Weights of a small transformer language model: 9 layers, attention and MLP in parallel.
MLP neurons of a small language model. Each row is named by its layer, matrix (up: input weights; down: output weights) and neuron, and shows model dimensions 48-143. Each number is 128 + 24 x the weight over its row's rms, rounded and kept within 0 to 255. Numbers have three digits each.
After each neuron's rows, "fires on" lists the tokens most often at its 100 highest values on Wikipedia text that the model never trained on.

L6.up647:073106104116117098143131159147106088130103117156121094110099150145164134120103118122133127124138161141149126078112126163139134154131104141107141123101150156129169149092150140090105151168121125159119118095125138132120130137118073101163091125113114143132152152143152139119107119108083068106
L6.down647:078146149126150121153106116143145136145087128098130113154176110199136170115151137157142145158079142114157100154144070144108112133132150122150127125150089144096080106117158113145081077125188145082128139099120106106115141148146138150139121116118126115110138151121102169126123137146113099111
fires on: " G", " b", " g", " cont", " cons", " ab"

L6.up91:128141119140128114108126143108124141089133121177140161166102115108077112149116129157129136100147137128147071125121129140145115111115130109154148118112171128139160093131124135160133108137145121109129157139143146089089121150100136122075112126161125113110066125118057140111100172120140159161
L6.down91:182111136136114116160128096128133088159109134142104098079167108139128136120168123117128082097111126126106151157160144077123105126134154110142106126116084135137103131162087091108143101142144101117148153137117124137132162117125141116174119120120141131143117145112123115069123087126135087172
fires on: "av", "un", "ad", "at"

L6.up673:154179158116154129137142184139146147148127089144137108139149127111137126117122123141146114124138087158134152120116124112153129137128122123148160163130133162121074098091120081167124095123109111153117093117124117129144085102176135135109137182084102152134135159157121117146115158118083195121
L6.down673:125088071090128119143112133118131117089146158167157170130096112107126136152144139118090140159093147128131102079180145136128121110113142126142120120104110127146139130163140152125144128128172136063123115118126110105087090175114113158121105112174154117112111081086113131133108091156085070129
fires on: " with", " on", "wn", "s", "ing", "ation"

L6.up194:152121144158174128122101132116088099138111134088112134110133133145136134136095154108095105157134135107143124117114139099108077144141148173092137128132097095137128104107146128083090140125156133153144146121112131120167119169135142138128145127091112085126127068092146120116122085088081137111
L6.down194:184111132131117125123099104084116125126114123149139139117176100137135133141133145167106133112098157123160118120135123172109160115109106129151123148110112143116099156132131126134162112122128134084108137070112144158087138134071122108148154085131093104121092183156107130139174129123110135116
fires on: " w", "is", " g", " st"

L2.up113:137145118112133144133062128135147131149158086118104107063125110105130145123082148127147131123171157130156101099143101090137156113137122125130123101115100144128080107140121124146141097138100143157178147138127118162115161100162148122091130140117134167148145141121133086120135121105113146194
L2.down113:156146118085118128097114109157136121132070164125174145179126140192145094151179112130138122119133154109078141127121124121120154139122118140127140142108136131104142140068071096140172174117151154161106126104123163131123151126136127137138131118175138114101131148123134144163142104144131130125
fires on: " I", "our", "I"

L6.up113:086161146117138143144183104167146128125104131111098132115110094125151102115144114141130108140103142117139097128105129143164124124155144075136110149104149115133142207122137126131124104117170169125138146146122138147165132129152101140103139168136073128103183099142134108133159126105129124136
L6.down113:106159137100155094117124188113115144129130135103082156110151147104137143120129159143140119080150128117152149163120176056094162133133097132123183164120120108126128084140083182166129128134115122133120107109083111125167127116123121126128122158143112140099089095095116135133139148163118109134
fires on: " O", "-", "ro", " E", " o"

L2.up745:130134100176174145124168132152125151141158136094138132067100137156129126103079140135132132123126114170131122083133123112121126182119111153132116144083122109109173145130124080130176174122124142135162123141117130114129152141129114121127062131143108115162132111114177140119130095117084124118
L2.down745:150085106129088119102094125160166152131130092124108149144133150131132145089114149119141114079128133132118103128150121130137166133146139106107131123154154105100114141106088137119131101127088116121154164132146175108115152127144139159157154161123102092147170107139100164132111155176143130122
fires on: "ate", "ased", " later", " in", "ive"

L2.up515:130132113176130100104128108123155125131093144132096111126134157095103112174103128100169129153156144115129170148134099144118088138132125147101102135131125132136109118124140101087134127163127131148179161126133075113089121138138125148117109157119138093114134076120109124162132132118104144119
L2.down515:135094129103119164101157149127119154153112137146166150094104134095088119130093126108124132143141106152123131142102156098097117098116130158112123115142151072102137104132132126105144143109120132178182165110134141119142147144130114156148134127156120150129166133122138085128107133120121127132
fires on: "st", " st", " St", "op", " which"

L2.up17:105176124093106124136173152140117151120189139140145111151147153130177145120152151109097124120137152138169118119109090143103211108154126150126176126130116156123118135171114126106122153124125135152117150137129104102109119194120090100074153138140145158105113111124086110110154144138120135115
L2.down17:171104080149136111122101099088139112146056139137109126110126115122103095126102090155120144150131109140082170127170176117160094120086154135133078134175162109110110127091146163137125117128168113094144138110124146158173128082110146144137116117099132116145137153146154153124117108114134136145
fires on: "olog", "og", "ib", "c", "2", "e"

L6.up584:122119128144150103137179122131113152151086187119173179136133105134112128158148157156089144124121121085113116116083128109146077088113200128138085120139136121127140132147127132126149106110115115102119122157056136131123117141133126117113119149145163091123120137157179090105093112117118150125
L6.down584:166123111117155142108148123117159106153104099145114115183138120144102138165121143109158131115127136143143085115116108108130175168156103119125135111119170151131147140113131121143102151131093114104119148147090107164166130139071145078170102160141108163129142145101115138117149089098115111170
fires on: "ot", "et", "est", "ol", " of", "al"

L2.up54:115130132103147071164103123132128087118147133143134137112113151118146126130143136118170126157072141167116109148119140103126193106166117123109094135122094114081128115127103113149115090135096167152163152120161094108184152094163136128112133124148141121159155146152125115149150117128096143138
L2.down54:099129108128132093154123130131107075107130130130113111096110102140175132146186143135190162119119102096133098124101160093152198148133102101128116140148114124111140111113129127127153113075141138168164159155094110094104148076145158101129143129121124111119116118142149178122146158137128177147
fires on: " E", "ure", " Co"

L6.up538:146145148116121160143103133129178135129088129125116131109130164086147145131139089102132107124086137135161149112099112111072151131128174100141142141116112142098177119082129144117179109147146116166130107146145153123151116152126143178110127180111151129111116159123160125091142123154099112124
L6.down538:062103139164118130146114167102080131133086136129140149148149130149139131159115124153105170060135127115082129152116142124161103104085087139114108147120138116082110128146154130115164140161110139147147133157132104132120099175176172130128149152119206136134154155157123089104154171137130169136
fires on: "ro", "y", "p", "n", "ap"

L6.up549:145095123117129109114112139132121144104132149129146143145125101139126136089120123142140134103154138129115116110124135162129096141172116144085146149114118097147114166094150162123159142128103111149131138110130142136133177116167104143096159115115128112148112159101178061172131107140086120141
L6.down549:114182143075149118121088132137139094137133143125132124119140127119149070127098162140112161161141134131184102116136098137122121110112105155111145096177113115125172126126165114100108114115179112113119166122134109136163132074134174169104132137136127093119109166158090099145109165137119145148
fires on: " be", " A", "b", " to", " in"

L2.up488:142165122115149146122132092140094096150110096107141143112148116153177107160148127142112113174157147098105140105117104112136138136134149120120137089157131145126157157132145135114151154128154103178117144135126103133132105085134143130155157184163103129119088118118139092069126104139158125065
L2.down488:132150085105115182112101136107136125144155122119157163166105133103135119125118104158135106115101135127139111148148099114120129131194118108147127131124115135135102163140098120107097101120115121111159141107093120147135096129141129111102126074090154143112130145159106154204112106118095073143
fires on: " as", "ge", "y", " ("

L6.up43:147103115182091145132110095130147173128144109136108131107161090127163121121115144129166132136108138156146133131126083144163121076149113126153096147193102117145136118133111103144154143058102126124101145134109159118140192156139152129136143100116133097108110118118120100068138117148090150142
L6.down43:153173115117134127142130137147123126103093131103105134178148117156158136151079133141158121067122126104137113131115125066086111122120142137139153174112131115081152173146128093125106157104119083141150162114126136139122126089137171080159131109103196103126156096147127158170139151108158113119
fires on: "p", "or", "ed", "op", "et", "on"

L2.up596:149090133144140088107103131125148155155095113104120147107169117129110079104152153126111099109161115143119131133115089135134134105109131147146073130106087151111139092136104184157075139118121143128133116125135139144127125132125124098142144134166150145156152153097144143185109189124102128168
L2.down596:134112107067110158118129132095134094138123139115103129125121126153132139162112076089137162139098138121104116144124150119124141107126150106094146096118171139133132153072091124116180141131159139126171122182149130131125139120130136150117153102145125116139115118144090109066098069103098098099
fires on: "ng", " of", "ld", "ed", "d", "hed"

L6.up277:136079143118073133162172118117094109096140137146114125106124157128144088151123119087080137146106110121140116099116135157125120140140108137132167138130102152072136156042139155086107122176102129174163168125118157145140093143130105134143115115174117119139168160161134096095115136142065115126
L6.down277:109122132094129140106131119130126093142142089109165099154125126152095124156156146097129119118101111129130121155121147105139133096123127116176162125131126126124124175092044130139146126145090172126113129147102157139096131158127152156124141159123102112146118131148103123113103115139113177089
fires on: "in", "and", "th", "n", " Th"

L2.up407:102149125116151124168167105161087130081144135099117139122088105120136080096132107142115115112110168109136156119148085150147150135142153136179149143151093185124127161135118081101123121139113153094105101136113142158103088119107144109094119119155176160144128108156105145111119126118113109144
L2.down407:150157132140089110071123129156168121056129148123138134106151142110141110142120147094133174153101143137133107091174127132118140145137164143173094151057121130104118162132115102096160120104149122104134142128172122157139147161096148122111118122091131139060114149121138132135119125148100110110
fires on: "ult", " D", " =\n\n", "amily", "ince"

L2.up359:130141134134162142158160114067117152077129144105136137160099106158108135088113135131167123079146131125164089152095146120139101108124113109090123110123156111083117121110126113105101121137189099133116157134133126113098112141105156099110152093125149117127108118161163131131116155127100130206
L2.down359:117118136140133150099134126104156083113195125089115156134143085099131128111147159135137086118152161196087130121152142093162113127125127128110128142126140121124076140155148165114107163126138118167150146114110141115115115178103116085106110132143163161135138138185094155120134178119128132162
fires on: "av", " wh", " which"

L2.up455:134121134123165136129184138133121165124152147115103127147147111178180127138143097113136150108162130071128107118096097092164075128099167128128102148156122087141139119124103139140126153083159118144114151123132161111103142136161102148159114166111134130106108161126112128108142133131141145150
L2.down455:151096104135144153148144122120160143150116155160122094110108137133119160110129147154077102094084137125116119139129159131127134119121121126150121141097124186122119150171146120107141142117143095090101130096166101090131111126117152110146141133133130106084134154133122120063129088151137130148
fires on: " re", "ce", "ia", " Re", "ath"

L2.up404:169137166117130130109109125126170097139133084116111140118118153109129143142150155141107121132112121130165153110103126129092124105139094118113140145177124130129141158147125122146102118116043128142137134155130143118148148134129125118168131117166133193142143120092107115064113110134117138111
L2.down404:173172107163123148097112120098091072099083107139132138107134140107128135114148138170119105117119105135152173115097153150100093123136095164139134132119138127098107122152105106155123142138174164115131130105125096157138126135153139106168190091130149176128114137089167139106096118122164129132
fires on: " as", ",", " by", "ward", " pro", " Pro"

L2.up722:109115172146171107138118102105117143141131146143104106108131144144115160133118118168131156116146080170141121087147114094105089155119107158179076110101145152151115086125130130124142162121122086135131108156137174125092130168085163137146134138165135179132138101104100140153096115127127150072
L2.down722:104157107154119128165123152094118126134127129091103118124130074132105147151110160109109117135124116150123138176124097138124170057147141175101154134133122082149123169148140162115091095147129101091152160121097118131145126116150117100120171126107121127131122141111118196101154134115138126135
fires on: " y", "ip", " At", " ass", "ss", " at"

L6.up491:158175137118131118138129135160138124161125111138152128118140157135119112184085110131127148155116112163094125103102148156116157112129116137079099121122160136116137080088129144113163153171080109160146130109138153100158120118131153135155125147136098100156115134117120096145124121090109141146
L6.down491:151113108162134115129119199152120127110145137103102161108111111154127102135115106105151063088101135174112099173127117135142119150129125132129119150125128104108126143139104143148130160124147130120103110108154128117122098122161105094113181147131094150083122152083117118105137119146102158128
fires on: "f", "p", "end", "k", "iv", "im"

L2.up499:127113133104152147157135123123104150105109119130153120174132121138122151157121111102144132149118142091137088167099091174124115143132128116139131141138101130137080137151134101139140150125151112094158094092126151130095111100103101142093161171075115128116110161123155127140112138170100119129
L2.down499:093136178129112135128105136125142110133124107101130124136161154115136119137140165164171140089123098122163155094130096104091167143114123131125136139107114145173149135114130143123162144152139153101127112154107102126125121095184133122152140120156138112123086105121132096110105136128141102101
fires on: " Sp", " U", " M", " S", " G", "."

L2.up646:133127139144119123140160044129135114118140166147121138140148172149172111087107182086130075109131118116120097140132137127161151119108130142143148124122132151129167162108125116127164127175173105113138136141100141150107110130146109112085161150106134109092128174142137106078136151157116125104
L2.down646:109137138115130101146116158154113131086111136120125136163103158135111138139149144157101111126118102102170102122161123109174134103123134150117142112124110125143123126120118114119129116162147132142166108222109132126103088141171106122159151122131113166106141120121111095134106114117126110105
fires on: " I", " Count", " C", " D", " Gre", "re"

L6.up632:128107120168105114114097068133168145119151147125132121124134171143142141121139132160121095142132161093143141128140117124096154104154136124101135106132150108080118124156148142151181106117099128137115109125125098090151091088145117114078156134113131126126130156071132156127152126109157124135
L6.down632:127151116129098133131129153108149091151157125133146159135136157140147146091096106101113119143184127138093110176136131104175132152132160164159132101134103145115140140142138107145080135127158112153148106129130115101129129129137112129147110124137135077147127103111112166108099100155106083119
fires on: "h", "is", "es", " War"

L6.up615:125115119103129120107101086182103114101112117142141107127178152179133145136095129114159118138169155128187124129135129127123090130139126166134151073109129150110143138125055098131138120142100149153147151114088078075147101129159183118127113144151132142181096096118118148133119084105121104138
L6.down615:145099115167103155105129125087116117117116187114122104104134150129134106146157143098128108113114129098109155095139160103087144120147120153129112136149157111108137118134087144108128100108115139158150138107123095125134133157114130143149115154144107155106141103165111097136088096128126155058
fires on: "-", " a", " f", " F"

L2.up283:087140159090110137109161151100147147135091194117079134082140134117159116146116087122143089092150153115124147108107138141131125183113138111140127134112103125115116163126077208135148152139113152134170135108186120107083185145113144139107125145122111141174122117115132167166141090124145088134
L2.down283:172161114107139150102135106150082102127155089136164130171099134127165125122091162111077140164123102143146113151150151105144141107106175081120153104112141141115123102103132117117081134115160104145110134154133165143149078130148101119190135130142121144116130130149099129113116086144090188097
fires on: "our", "ly", "0", "d", "7"

L6.up708:094111148128182150103115097139138131151067199104125129128125121140096135104131152189131123118148150130089152143131146087135119149171128111114121132164133165112090185107122155098133140129166160126067124153128125127102150093103098134136143110143158152125106116121053128136112105147106158127
L6.down708:184098152120082131102123157127167084147158129128101099105114088183133160176145135139147127115148113112104123132116145130142134119125100148132118111112107121148119123086132132129077141142082154110190133114124127133128111149115113113109127140119146100186141131145122121073124158134140123137
fires on: " a", "t", "er", "at", "c", "s"

L6.up655:166153144163120116123129126096167114124119119107158112085084155092128147089105095113077153191136130161134095127186123091137150160122141105122128193123107123119083099108101101075129109136126133170131137106145114090137129163108113122129111123121097099128095141134107135126152127132112174152
L6.down655:143181152133127095089164128113114145099121110160132187143106068127147069127148136086170155158107100114130141088136140126108101109154132141120115139126205107143120165115114137097111149131117150131147093123135142148091134115117123134124155116106110146141118116091125128122149130160100169126
fires on: "o", " w", "qu", " m", "W"

L6.up516:158181108103108097132116123113129178115145125186081132128098136115153140147134110108133133130115172126118174115118121074045123133136101132087132143114094132119123153129076131170147114138131130138134111129123129114139118112117073145113132084109105115134124157159130085100092163138136159170
L6.down516:133099132145139119152124149109096197100132110106125076117150110154069163099140081134167105107137122113128143102129103104125126151126121149169128132144097096151142104140105128114117167132125116122074122134176151147119179130144151128116123117122119161145125103142151122159154100157137137136
fires on: "es", "or", "cc", "ors"

L6.up702:157143152158139093131127115140170145154102117154139175131129105115117090106137150143127109169127165174167126113113146125124090144122167116138054147141149144146170132103151130166122125143099145130156118083140085109124134131096123128128108160147143185122124135117080154120077114114110110134
L6.down702:158125110166185133156126116138117108123074146099113146102154136129127162135126136119140150131104125118113148136098089132160134152139156096115110140103159150123137152167115114140138154136116107187109121126096161121111146098113123124116127111152172165138110109127112117157136105155097156120
fires on: " f", " a", "on", " an", " his", "ed"

L6.up364:115129129159126119139154100123143107131145134132104107129112106117122141113127134092118140137153104163125101137140104102168181176135108150122138153123131143068133120121134137066116111100129087137116141148115148165110159145123145131118133156175136154101135120138096156163152174107165137125
L6.down364:087137090096115157130129142152139127119115113129137124117157115150112118127096138124151179112131107093138117137093196125087108135103126131096117127131109150132139130108111091094085165121123116091123110103150154128170068150107147163162112103150114153113117119111145086162114150088157107175
fires on: "i", "v", " was", "ate", "n", "os"

L2.up618:146099139110097111108140069106115140127144101120127163163122162142117148146125130126173108153144129151133152176133135117107118154134127107171163102131126093139144152138094134096143126106130126135145104099110143121142123124139148146143160116143085063161138137144143109132100152113089087089
L2.down618:110143117119131134152116172135139132118111162126156095112145098146145119102102121136104159079108146126143103104132147119133124120115113186099119118130139164109166121118135141129121102154123104106109134110123138131119119160115110146100141144108124141105102101137091130108128107116157172123
fires on: "ite", "ai", "an", "ake"

L6.up743:156141133136090105127130161148179099147112178138103106119112128122127104122130126125136123131166133118158094120110131104147140154170112119114153141125117114114157125132119142125157169115091141100146151128131116139135148140118154229112107150140108088113076142131121111123103137135125128117
L6.down743:101121126068102149147110109100102132171135167133112162167102125140138116124140112150155183125171085123154141133167112128117109094120159110157095154104126136088158108113145164134136150186143148117150111121149124118116142135127091097078150151188091141141138096143101140159118117130154143128
fires on: " ra", " he", "ow", " o", " A"

L6.up591:163143164091098118151118119093085125145073143198122129083085136140151144112051156116146093136165132131161119117086132178114093142115072175122131152109148147172129144131126139106115112136145126142138156076139108102153126116136125137132135086101122154166136112130121092125148139119149095134
L6.down591:150149133169128106129131134092131136085143155101179099121123128170149150104106141107120156137116110150147143115160178114106151127187112116118113111104096089111164149092114150117130148155159135149143155109111138133066185102118116079083115104171101118130091129153127164111139158120102151115
fires on: " be", "l", " was", "le", "m", " A"

L2.up371:130086139089143121185186123127105107128135137141114145092078122116103151150096161140159120160118106154124158156141167103137150124102150118089111087141159114120122090109131108143128131146128101113123121154111128143156132155114097105121166096129174072120200144125104113163154112126137110149
L2.down371:107147174122091126125103150097137154135143096121115143161124100113118160117108103099116107127105153069133164103170119098096137115121092125161141172186158098122133107126148116086115147138096116138127103112144187134135114090134144141122097085145151181117108122181141084144128110164144166138
fires on: " att", "j", " co", "ish", "aj", "ash"

L6.up292:159123117096129156139151152125125111149137144148161158111107117075119109092092091146118131074148099143171148173162135115131123120140143168138156114145142136134126113165097164119155135097081139141072187114128116149129122146129144121173140171107120112144123137130128108140113104146115120132
L6.down292:118103146116127157129091134148148089165163120116095170147111170131110137138166123125145120111109121131145087055109112116127133113152150091128158143115124139165125176128125082134119111107127122153121132125093160091134143120137112145154086132177109115113126135123093132101099154157146122114
fires on: "m", "st", "i", "u", "pt", "om"

L2.up749:162128157133139139126170143106158158143102142127126152124116132130104137125102112145144123126113136115118136129085149145086118145101128131113073121127111178157145142151122131126084163129117172097156114091113106155105154123086126091091099130129119156144157109096119132123122111103082144162
L2.down749:100114107132124066175103127124098121103140072124131086124169136129103114115132138136130117136124146133132132129148125147192170108087129115105143134133122076090148131106129130136145086147134081145091153161107122107129111123166137139134149110156119089147102172111133129106141162115159147110
fires on: " the", "\n", " his", "als", ":"

L6.up574:129071158125163121136128092137136119137156142102139124104126137098147098153130157093106125117151111142129117146145125082124118120121120135135101154117127180174143141166088072123137126148156094119167141112131163117145120121203137099149120165115121105160107099125109146151158116168117117140
L6.down574:067106121124135129104096167115126163113089126122145121166115105130109138137093119129160132111139127085093185112097161111134139144140085123111128105139128134088138151077117171126157164119128128143145093194121145098110166120133134152166133116123136133144093110118128137169113120103145172120
fires on: " or", " for", " N", " re", " Y", " to"

L6.up446:157141136145120126147136156167125170138141150119132127114151138107137170159117118107134104164176123148118138141126115110118116149122099147125137156144145104115145168107122174094172139074118098157151111170157129136117126145159100103104126123116145115119152137102147116108133141102139173112
L6.down446:135100131092159105141139115140106120107152115128142145147171144123113139125132139095137137134106126126121149116130104064105114143168159112101124122111112127125114185167160137158066130136105144163139136094151136129166135115122096171116126101100142124107107098146117180147152106126149102154
fires on: " (", " was", "om"

L2.up162:165130111091102124171151143092137119120118089110129118124176125118131132088134088158116089114132149117109116145127128169163121136151125127133139124154142092110150137136134111175147175096140148118108102144128166149087138112125157126113144119152127109147128132109133105158134150142134138093
L2.down162:159131129124128174133132185089132076108167097160109111155134132084167144118148091158138120144093122105127091141107118146156109101123131135115136134088090100155133117134097105122125112117102167126133153117150154134126110163110125120074144147138162106118165146142122161123155101130117145134
fires on: "ision", "tern", " part", "ition", " work", "our"

L2.up626:091130113141151128146061121158110134157139126119096125113121148115111114103147113133174126138120136183177154112092137086115136083125140117122112130129182170144142124130107102156130137118133105130142137140156108141131129136140139107132172162047091147126118182163138126124123100142147119152
L2.down626:086115132112107127121120123129144129094149113171096131132135117124143139110109141119123116123105136129158103205104176128094123136174117132132156143077128097107118116127125089098167118122136131173129095156147113090136155154158158110129103130121169115155120136112111142173104129131135100146
fires on: " rele", " re", " tra", " with", " De", " by"

L2.up159:123139144161120151166132098090108128137126124161112119118117142112134089100133127128136165121131169099092160143118138106115148143140096071128117104105135186132111078131136119174144159133074158178102124097120084106147117158110164060119140138106139144143080125117073118106120115138123109112
L2.down159:074140147158134109125112170166127161085098114106127110143132112153145119169204139098147169113094142109074160101164165190112109113127125122104157134108110111148118124155162102122147160115149124106141105120118115093172105123119149096131120161114140129144101129149123130114164138102140096107
fires on: "M", " M"

L6.up89:150133119105129125132123127104144104108118102147127087164148115108135136130091136152113113120179100100146116106144144156111113134112098136099156124094115165126135111114158150109138167102135163145099150162147147121128125124128140169129164139147141121114135160118099102070151110131117143129
L6.down89:137131115123141117105073095107183097126099161098109095102158176114146110148114143133130101168160166143128083119116113146120098139121155172144130115091080144135123155118164112114199090145160106127109112146122158119156129153115127143166103106131101152128169092140118136142071127138120126104
fires on: "b", "th", "ot", "h", "w", "m"

L2.up607:157122140128112116133133123114078071122155071085104133132174142178133157107151157087108175135124123115147110100120099134133148117109105123115110162129130124102155131115159117111143145137117148145101176109098101122099172132118122146110112137160200189159119140119150142147148084118113106131
L2.down607:123158120136138117110102139127123145121059119155138140126147148147118149148157133156172134128094151106172173145122125115134114063148142094112129125146126174128136156110104115143119132162124134175129108085091126123119145105134093128145154087123126098090143113099096155103137114116158113162
fires on: " f"

L2.up139:129153143074162125124122125123131161132083114087127095117167151106121132177111126133129141113109111141109101138121151150136142138118141135151147088158112118108126135140056161113160140097143121114111112086142227087115147146116142149132116102140126142137100102119146125126145120118061109087
L2.down139:165118100148122088087095092115106096101156143152110123132087095153100120074108080135137134156128168110154121124133125109131137114122107105137146124131158110143173131141140111138110131142097094134143130138089050162147095127136105152126131203104105111159166134120126129132136138124132129183
fires on: "aw", " cent", " bu", "\n\n", "emb"

L6.up762:149137125100160098164129150114131124140101090073129099143104193151124128107098128121142151134157106182125151104160188149133135131120116135122121082141154112066108104107148112121129118117136137116105130145166171152124148109146168179146151130104096111147142114119129118152140153097158075087
L6.down762:092117119109103144107112165162114138095081181127112122109090104110109170113187113119096113142168126149103115129111117128136164140101178148116144155128123164112110148153150124134158120123110131104121124128149155129166068134152119118106154114137141178108115101143116096072134137133109115097
fires on: "m", "in", "s", "amp", "le", " on"

L2.up337:157088118102120117171134130108133172096132126163137133127121097134160118105099119138138145138147147142106158152124129091141127158111183079116133123111151122118144144098111137149137132170128135161137135144078123101157118142106103101157169100117133136188151116135103125121140082148092168189
L2.down337:130093126160093082145113155110139138109157112138149147135117093126153132101081125103144140139121141162145106094155154114142131125140122128148144139125116087123148155069142123135104150136136166135140132115083085098157136111088109124176144115117136137140140114156115106104142091135120197179
fires on: "o", " co", " Co"

L6.up474:098121098138152131120166156145074063114074112133112134122121110120105121119148152150125117096177123091174159139099129134179102123123148116143140090156120104135110166147124114147156112160135121109101181127165110126152119190142139121117106133107133135134158137141143103120114081101161122121
L6.down474:159147133143109137143129105117156158118113154107131131140151099157144098133089142117149160177161150092126121148116123121113132148095145115133099148108139129171141143119152162114101137151148129077175190141124106087123115107116142095149118066100140086159139143147133080184108141145131164114
fires on: " A", " a", " en", "est", "n", "et"

L6.up714:184102133104126122119145116133131128125094094169098063119155091173145094153120143159118124132132140109161102156088153123084122102132129109135105128041103145150126140147109120151133145168135180125141086116083117113137129150109136076111172154116125148148116130091138117140128094131098135115
L6.down714:146132132112082141137108085117108167146136108141170118156115135148143142105079138116146087130108141082100137146165117116156145143089150137169140099148169106144140134133130153126129106150109172138112135114128098152133110119094116132100165122166109126124160147112112103122102157101141150113
fires on: " off", "res", "erv", "ron", "resent", "red"

L2.up442:159129115135118096143061152138119142166142138173085139130127155082127106126113090120104124115122110119157134171140111112135162183143130157088106123126124187133102132101121120131139111158060146134134164135099086129156179109098146149104132145097138149115099113155177094158143147125130155144
L2.down442:084153084115132130125120157093108142124140094109144081171088122117100158131145148154116136103126145123142151140086131189120086117115116110164160100131096084145125126147138107112131088153122158155131129132130108135132120111103149147134104162164110161107137122128125143121132100103177135145
fires on: " United", "er", " U", "igh"

L2.up307:158153139112134137145124133144113127172139180157125137118130182137129145130145120105162082137121126126122137126123137095150124106131150117106107106107137158137131131114113126138158160134118126159139100082108173129171133095153160138110141090101123086178177117152129076117141118127142131111
L2.down307:112137139108118135074138130092127132116136135122135135119130179152126122140123113139216127121121111127112162116072177159120141142107161121137119166152152130133132115105147153116111096174138174097150174102103125121146107142146124131150098154125094162106092120124137126161150147133106137115
fires on: " se", " ra", " f", ")", "ron"

L2.up715:119143111123110139160143153104122148136124104163124084117146189148125144136152112134132143127128139123123157149147141124125083139104125155191115085127182125125141143159138082159133169136126094101091138135171118141141108115114145109139100172083138118077083170113111123110075138112119147103
L2.down715:123120117174153082104133149131154127101125146147090128164128138146169081082126141082128145103143130125121093122119125131115174142100136127116129157130141142145150128103152106153121118132108152105088158084151123112140163147126149142130151149125160069144132096132132146147117140121165125184
fires on: " ab", " Th", " ==\n", "J", "\\", "P"